Weights of a small transformer language model: biases.
MLP neurons of a small language model. Each row is named by its layer, matrix (up: input weights) and neuron, and shows model dimensions 314-409. Each number is 128 + 32 x the weight over its row's rms, rounded and kept within 0 to 255.
A block is one neuron, or neurons of one layer that tend to fire together. Before each block is what it responds to, as a language model described it from the Wikipedia text at the highest values.

Description: Final subword pieces that finish adjectives or participles (accur-ate, decor-ative, punch-y, adjust-able), plus " and" joining two words in a list.
L2.up814 [158  64 200 114  30 149 151 123 151 203 135  89 121 167 123 110  84 151 137 157 135 154 140 180 153 133 171 122 107 104 152 137 100 102  95 159 165 148 131  73  81 107 150 188 143 140 151 163 110 152 107 124 146  87  81 112 121  82 150 149 136 169 118 146  77 137 114 176 129  55 108 117 137 145 159 186 144 124 118 132 131 181 192 143 146  39 115 133 211 127 150  87 110 190 111 139]

Description: Commas ending a sentence-opening phrase before the main clause, as in "In 2013," or "Historically,"; also closing parentheses after dates and first letters of capitalized names.
L2.up414 [168 169 119 142  89 125 102 127  90 108 161 114 137 159 138 142 132 140  87  98 130 209 132  93 114 166 110 117  92 118 130 137  93 149 153  80 131 129 103 103  89 152 183  97 184 190 135 114 117  80  87  93 151 128 143  48  95 131 131 179 118  88 115 166 147 100 100 145 133 161 130 128 154 112 135 137  89 147 102 115 112  76 135 102 113  65 113  99 154 153  99 132 118 133 147 189]

Description: Small cardinal numbers and quantity words (two, three, several, various, no) introducing a counted noun, plus single digits in certifications and scores.
L2.up3402 [137 142  79  90  69 110 112 117 136 127 144 138 107 107 104 132 138 115 125 177 146 136 134 134 147 146 129 134  91 103 135 173 122  44 135 117 121 122 133 155  97  98  93 140  95 136 135 171  87 191 123 166 171 152 154 156 139 126 141  47 135 168  60 126 161 205 101 110  82 123 187 156  62 153 108  87 180 120 169 109 135 140 148 108 132 184 107 159 195 156 169  93 136 151 165 116]

Description: Final word pieces that complete a split adjective or participle, such as rugg-ed, slop-py, health-ier, flex-ible, mud-dy, scold-ed, usually followed by a preposition or comma.
L3.up224 [130 113 123 102 136 178 213 113 145 122 138 103 108 202 104 118 175 163 117 115  81  92 147 174 168 113 138 134 136 116 102 127 142  96 100 121 142 140 115 164 194 118 146 122 129 111 133  71 198  68 180 162 137 103 106  87 130 175 125 107 118 118 147 141 166 122 131 140 177 140 145 108 120 125 126 206 119 149 173  91  96 124  95 142 104  96 116 101 156 118 146 119 205 113 113  29]
L3.up1079 [144 116 114 136 103 207 110 120 127 163  89  16  80 171 105 140 131 187  96 125 143 172 150 174  43 142 123  70 121 117 101 160 141 144 184 133 154 152 108 157 108 101 142 199 169 138 184 144 100 125 102 120  99  82 155 134 183 187 133 181 169  66  48 116 228  67 109 160 106 116 172 152 107 156 112 163  69 129 134 112 130  71 103 146 183 143 146 104 109 132 171 134 140 169 121 125]
L3.up1252 [111 107 162 208 128 129 123  90 109 151 147 120 123 104 147 122 100 163 105 185 109 104 105  98 113 144  99 132 163 149 102  75  72 141 126 119 107 143 114  96 106 102 112 214 172 120 115 172 121 150 141  85 143 138 166 115 178 173 167 190 105  88 155 163 223 103 101  97 112  85 149 172  98 159  94 136 125 169 174 121 116 104 117 109 109 131 122 122 210  97  87 148 106 136 121 134]
L3.up3134 [164  83  81  90  99 138 156 154 140 114 168  35 161 170 191 138  99 160 151 170 129  92  87 142 106 174  93 137  88 156 167 136 117  90 121  98 148 113 142 109 115 166 105 134 138 147 161 101 194 171 117 162 175 105  89 101 128 199 151 157 179 157 149 109 163 126  97  89 111  97  89 174 157 118 160 110 109 100 153  98 130  96 155  83 166  84 163 104 100 122  86 102 165 117  87 150]

Description: The comma or final noun closing an introductory adverbial phrase before the main clause, as in "After his death," "In 1801," "Refusing to do so,".
L3.up332 [200 149 106 167 135 136 178  89 158 113 154 128 129 104 122 122 136 140 131 157  81 174 160 114 139 154 124  96 108  36 137  92  91 157 127 118 213 136 139 140 114 189  99 143 131 113 117 150 115 138 207 119 179 146 120  83 152  75 197 131  82 132 116 108 135 163  75 137 149 194  62  64 124  93 121 147 123 151 144  83 171 131  94 138 120  65 135 191 191 169 168 179 129 135 224  90]
L3.up742 [216 131  98 101 157  95 168 141 154 143 177  69 118 173  78 179 140 102  86 158 157 142 104 155 111 129 126 117 129  48 123 116 152 176 137 132 140 123  74 149 135 119  79 114 119 101 168 148 111 121 191 124 231 123  98  91 142 113 130 130 136 106 103 155 137 150  88  85 155 135 142 133  89 132 122 134 125 140  61  82 105 131 135 116 161 134 104 140 159 159 138  79 155 164 125 110]
L3.up1887 [139 141 116 117 114  80 158 121 127  99 153 128 124 186 108 151  49  90 172 194 112 173 183 139 179 134 134 105 157 118 110 115 112 149 120  24 180 101 114 114 143 117  96 155 132 119  86 137 105  95 152 135 191 128 109  31 163 103 182 146  97  98 125 107  97 153 135 133 113 116  67 111 124  94 150  80 152 165 139 138 165  63 165  96 142 112 144 201 186 176 132 103 123 132 202 118]
L3.up1889 [178 154 154  78 129 164 147 139 107 100 136  87 153 147 113 153 119 128 121 149  75 204 133  86 179 153 112 140 112 141 131 172 100 145 112 159 175  89 117 148 104 139 162  97 143 100 126 117  83 132 179 132 200 141  68  78 143 135 121 132 131  99 146 137 122  82 100 117 173 161 138 131 147  98  87  57 151 170  62  52 134 100 201 126  55 100 115 119 129 108 140 141 135 139 207 102]

Description: Quantifiers and counts that come right before a plural noun, such as "of" in a number of or no. of, two/three people, several, many, other, and digits in Children: 2 or table counts.
L3.up18 [138 150  90 112 127  76  45 107 146 133 129  95 169 162 121  79 153 156  72  89 150 126  92 159 117 133  91 161 119 102  77 161 103  88  73 101 146 144 153 118  89 115 167 127 123 152 139 114 114 152 159  94 121 156 122 116 111  82 127  68 118 150  89  85 198  63  96 118 144 133 116  98 173 129 205 148 136 125  97 159 130 130 126 107 170 132 118 145 134 129  53 116 148 145 151 160]
L3.up741 [145 161 124  72 121 129 130 124 151 171 120 157  91 118 114 149 114 183 143 128 110 177  83 144 154 114 146 151 152 142 128 106  96 100 130 157 153 148 176 214 128  98 119 100 112 119 141 178 153 145 169 132 185  49 134 146 130 130 146 149  76 147  68 163 184  82 144 102 132  99 225 112  72 101  88 115  55 131  79 155 133 153 157 120 117 131 132 171 141 103  78 129 124 180 110  99]
L3.up2283 [149 144  91 106 112 144 101  89  94 124 148 113 134 128 114 129 157 137 134 128 154 112 116 160 129 117 180 170 150 107 176 122 164  86  94 129 140 154 146 144 130 134 106 135 190 175  99 151 164 136 140 118 188  86  76 172 136 139 130 140 124 152  92 114 159 128 108 130 169 103 176 144 119  80 163 108 110 118 120 165 122 121  79 119 124 107 142 191 139  80  99 103 164  99 136 183]
L3.up2989 [111 158 132  92 107 140 102 170 153 180 153 107 203 114 109 140 149 145 116 189 135 132 145 119  54 125 139 133 109 149 195 151  97  67 170 130 140 141 142  76 119 108 137 168 180  95 112 146  93 108  90 135 168  84 158 143  68 102 122 111 128 120 136 155 165 138 105 129 203 147 135 137  88 101 159 131 146  85 131 160 137 129 134  85  84 140 144 170 109 135 113  79 143 132 158 155]

Description: Words opening a noun phrase before its head noun, mostly quantifiers and modifiers of plural groups (two, most, many, other, these, white), plus some first names and mid-word fragments.
L6.up519 [159 186  75  79 173  94 130 125  78 108 111 150 103 165 129 120 117  94 152 149 148 138 151 126 167 135 161 123  98  94 156 138 183 132 137 174 124  84 128 140 129 134  71 182 156  91 130 102 149 113 191 124 164  86 116 174 115 109  86 146 127 159 114 151 166  91  97 142 241 191 193 120 112 173 120 100  96 150 116 166 165 109 100 110  66 164 121 121 118 128  86 112 176 139 184 152]
L6.up844 [122  90 152 126 104  92 126 159 115 173 110 169 127 119 138  75 117 143 147 131  60 116 151 106 136 107 134 113 141  92 120 114 161 105 164 107 112 172 125 169 143 157 146  91  87 108 128  73 147 155 109 115 139  88 102 107 118 100 119 198 128 133 156 151 109 159 174  55 116 160  57 157 118 106 141 169  93 213  99 110 100 150 167 149 103 130  97 177  62 136  58 148 165 155 125 155]
L6.up1911 [100 140 115  95  94  65  98 156 159 119 195 120 124 148 104 121 152 164 118  82 138 165  88 104 155 113 131 163 117 119  90 144  97 188 153 103 147 172 153 158 146 100 109  98 133 101 149 110 106 172 151 152 149  57  67 122  66 136  93 139 115 172 159 149 154  74 102 109 206 128 182 143 141 136 119 107  98 222 179 152 131 142 118 195  85 104  99 168 151 129  65 170 124 170 137  83]
L6.up2898 [  5 135 103  92 150 157  79 129  60 160 134  92 135 142 188 118 131 100 137 168 132 138 144  78 122 131 161 143 123 106 167 162 109  95 163  90  98 122 129 170 148  59 132 119 113  85 146  92  97 128 134 161 114 136 119 153 155 108  96 155 118 131  64 100 126 176 121 161 141  56  68 113 107 169 101 121 165 110  89 168 119 137  68 141 105 154 143 140 118 131 100 154 123 106  42 145]

Description: Short adjective or adverb stems (often before a suffix like -er or -ing) such as deep, strong, hard, cool, close, thick.
L6.up357 [ 94  33 117 110  97  94 172 116  57 148 128 122 167 120 104 106 188 163 120 111 118 157 195  72  78 139 121 181 140 129 118 144 106 101 135 193 105 143 143 109 132 100 127 160  73 157  96 137 117 154 121 166 136 158 163  84 140  90 108 138 109 114 154 196 127 109 181  83 110 131 126 137 112 116 120 147 148 125  94 100  70 120 150 157 104 179  59 138 166 152 131 173 104 139 115 127]
L6.up1661 [136 152 126  90 140 122 127 110 111  78 100  79  98 129 119 130 154 139 126 118 182  60  82 157 148 114 117 127  83 160 100 163 106 128 123  89 111 158 102  68 128 153  97 128  92  61 113 122 161 129  75 135  95 127 149 176 146  80  91 112 166 131  58  75  96 106 134 144  82 108  90 170 102 103  44 129  43  83 128 106 176 121 159  99 133 108 174 110  87 165 111 129 103 124 108 107]
L6.up1756 [173 131  80 126 143 174 154 119 101 108 143 141 105  97 148 125  67 145  58 107  97  95 145 163 123 152 143 132  91 132 125 101 140 151 118 125 120 171 126 126 129 130 114 142 142  73 159 127 177 164 105 184  82 103 121 154 109 119 176 128 145 140 134 102 135 121 120 109 108 113 162 165 105 136 157 103  82  91 109 113  81 128 140 120 167 145 133 123 160 141 138 170 133 113 141 140]
L6.up2521 [147 146 153  75  78  96 102 122 123 163 139  16 171 105 173 124  91 124  93 144 113 113 113 168 112 130  77 104 117 115 117 144 142 144 107 164 104 134 133 174 104 115  91 115 101  95 236 109 170 154 114 157  79  73 136 187 183 104 144 113  54 138 100  43 171 153 164  93 117 116 116 109  75 146 195 116 129 141 151  77 108 144 139  94 145 136 106 134 175  98 108 119 128 130 145 110]

Description: The last token of an opening adverbial or subordinate clause, just before the comma and main clause, e.g. "In 1975", "At this time", "In addition".
L6.up1052 [189  97 113  85 111 155 120 109  97 108 154 105  37 129 124 141 141 148 141 152 122 169 145 132 129 152 148 156 115 168 136 129 107 115 167 230 177 129 102 100 187 209 141 203 170 175  99  85  55 133 138 145 176 119 125 120 122 209 175  77 159 112 133 120 149  97 162 121 160 109  95 171 146 102  88 151  86 112 139  86 194 135 147 134 151 130 130 137 115  93  88 148  94 175 172  72]
L6.up1066 [192 184 111 147  66  88 155 129 116  99 125 114 105 160  81 114 130  85 157 137  80 157 156 108 109  99 100  97 163 151 102 150 142 168 125 128 209 134  86 149 106 184 166 149 191 135 134 144  83 142 114 162 178 126 133 102 147 122 177  85 116  97 109 146 124 127 121  97 173 149  78  98  93 118  61 129  96 169 125  92 185  92 138 139 121  82 114 146 142 136 140 178  75 135 119 130]
L6.up1502 [121 146 122 154  94 114 147 139  96 150 160 137 102 108 107 154 146  93 152 182  85 129  59 124 135 127  82 211 145 137 107 120 124 146 105 181 129 149 119 139 167  92  99 158 126 188 131  90  94 146  79 110  96 161  65 101 149 105 100 166  97 107 130 130  72  64 186 118 142 159 124 138 149  92 133 140 105 133  97 112  90 158 106 155  62 118 135 129 153 201 149 110 147 106 151 101]
L6.up2105 [104 130 164 138 100 150 174 107 122 102 122 140 148  61 102 108 121 127 158 172 142 155 104 157 108 133 109 144 130 117 125 120 163 128 154  69 114 114 108 129 131 182 102 126  94 140 132 157 100 165 215 184 155 160 149  60 191 137 122 118 101 106 160 141 128 100 182 131 151 110 143 174 153 100 106 100 140 179 101 118 188  97 131 149 109 158 189 139 153 157 129 160 157 171 116 102]